config.toml
d_model = 768
head_dim = 64
vocab_size = 32768
positions = "learned"
qk_norm = false
bias = "all"
init = "normal"
init_std_qkv = 0.0181
init_std_up = 0.0181
beta1 = 0.9
decay_shape = "linear"
final_lr_fraction = 0.0
seq_len = 1024
train_tokens = 1130000000
MLP neurons of a small language model. Each row is named by its layer, matrix (up: input weights) and neuron, and shows model dimensions 496-623. Each number is 128 + 32 x the weight over its row's rms, rounded and kept within 0 to 255. Numbers have three digits each.
After each neuron's rows, "fires after" lists the tokens most often just before its 100 highest values on Wikipedia text that the model never trained on. A number after a token or word is its count.

L4.up2526:084124145127098160165087044128135167136121164070152171126149133096058175096148134141124107172126093172147143176113150121133162137096089165116164124134107228087105153159152142142103143179142114131135122156101107068119107198132113062205144171100147140097143123147122096170086144112144126179194114231142131133148137124089088103095121116130180168078175133227134105126151099112135094152121
fires after: " |" 34, ";" 15, " 1'" 6, " .9" 4, "ical" 4

L4.up1013:097120113118127072140177200079154112132182138133137113173127129155156191125106100168098135056107090118156109168123165139127106109147142144162091115196097119126201156162170113103103208109124153143066120119135155118129191154141101124121163137158112135205113088117112119107203149108151160150135079091085193069124099151134114111085177173171193110120130111130177101225129127144124127164145
fires after: " |" 67, " 2" 5, " 8" 4, " 3" 4

L4.up1821:102180060158136151158113086175163127135087209110046095055150133149057143148180144181170072107147136095126157100198200106136119094153188145154134098111118170117103175141128088097134141114124180088151111089079177114098113133132135094112173106148142158129111113157145118161108102130119118136225136164133096165113139102120143061125101153140099112111160142176118107130182116180179130138212
fires after: " the" 48, "ical" 5

L4.up1698:125140123105148125106144122149043192057111133142105163149127210084147098137210113111088107189176127195103109111152118121112135099137070120086097079112169167168141144148161124193034112126134146124141161153142207116133079148172211140108116120104132093093149137084127142113090138126077090140129079129156128164061090156112094105109142136133084115146103146144130148129109176091120170157058
fires after: " |" 51, "″N" 9, "|" 5, ":" 4

L4.up1454:165167138141079060161142135046065100140147121118128187117137187079112092135137116089140073079155146115150058156099052028150089092154142128112125071161136153164114140185124080124102140096122144192109184089185156133136130200143121152187125206095108096161119080125112127133157166111185107167110064165146169108055129179103129134143093156127173075171121124088153096107082156074116092125121
fires after: " |" 48, " 2;" 8, " 1;" 5, " 0;" 5, " 2" 4

L4.up543:139151112167078140189113178164117066103154167140173192165145099158145189098121110118149134110136104104165165104118105100120156098104108103086148079119181167184143097145156086159048199114155156146150121096134182087118112159149094128098158106119151075178124089128167143158207136115138183171098124087132154075119125145152080114104170160185080090124101118134125128180127127142148233175100
fires after: " |" 74

L4.up2017:122133107121121168206198135125088114117182171184146153187099150153140200119193120172125165046135120107159129093108126038152115035144114112105111116178188091094152129164165124137072153088146165185111146084158174150089160114132127115095156095096110133151146100165179128129126142122123135112087079114085186180119110128116075104095195137149141090113096107164166045206145110136142174173166
fires after: " |" 52, " 1500" 6, " 8" 4, " 10" 4

L4.up377:098121126068161073122160121220154121194198100120116121167129133135125123141063128132100133112144103123145105154077088137087151173119135150098136103158168165101121116105126096126077183150146086097150101151153184205145109157142116144195130149089179136160129145121094136130120076123165134144115061079098102096166079188116092150128038137154223111088124113142156148108130149143180141106130
fires after: " |" 85, " —;" 8

L4.up2354:096128077110119158083123158085165074124140184109115109143201094157092215098115115036060135101150121145184116155194148061167125133079096067143131156132167042168139102200128130131144155165141209144108064106128138110128073135114140149174127134108115152114111172178116145101116148091149056108080169059191128104155106206145123045165152076100074198113196162124113170166105083115179134129135
fires after: " " 31, " in" 18, " |" 7, "\"" 6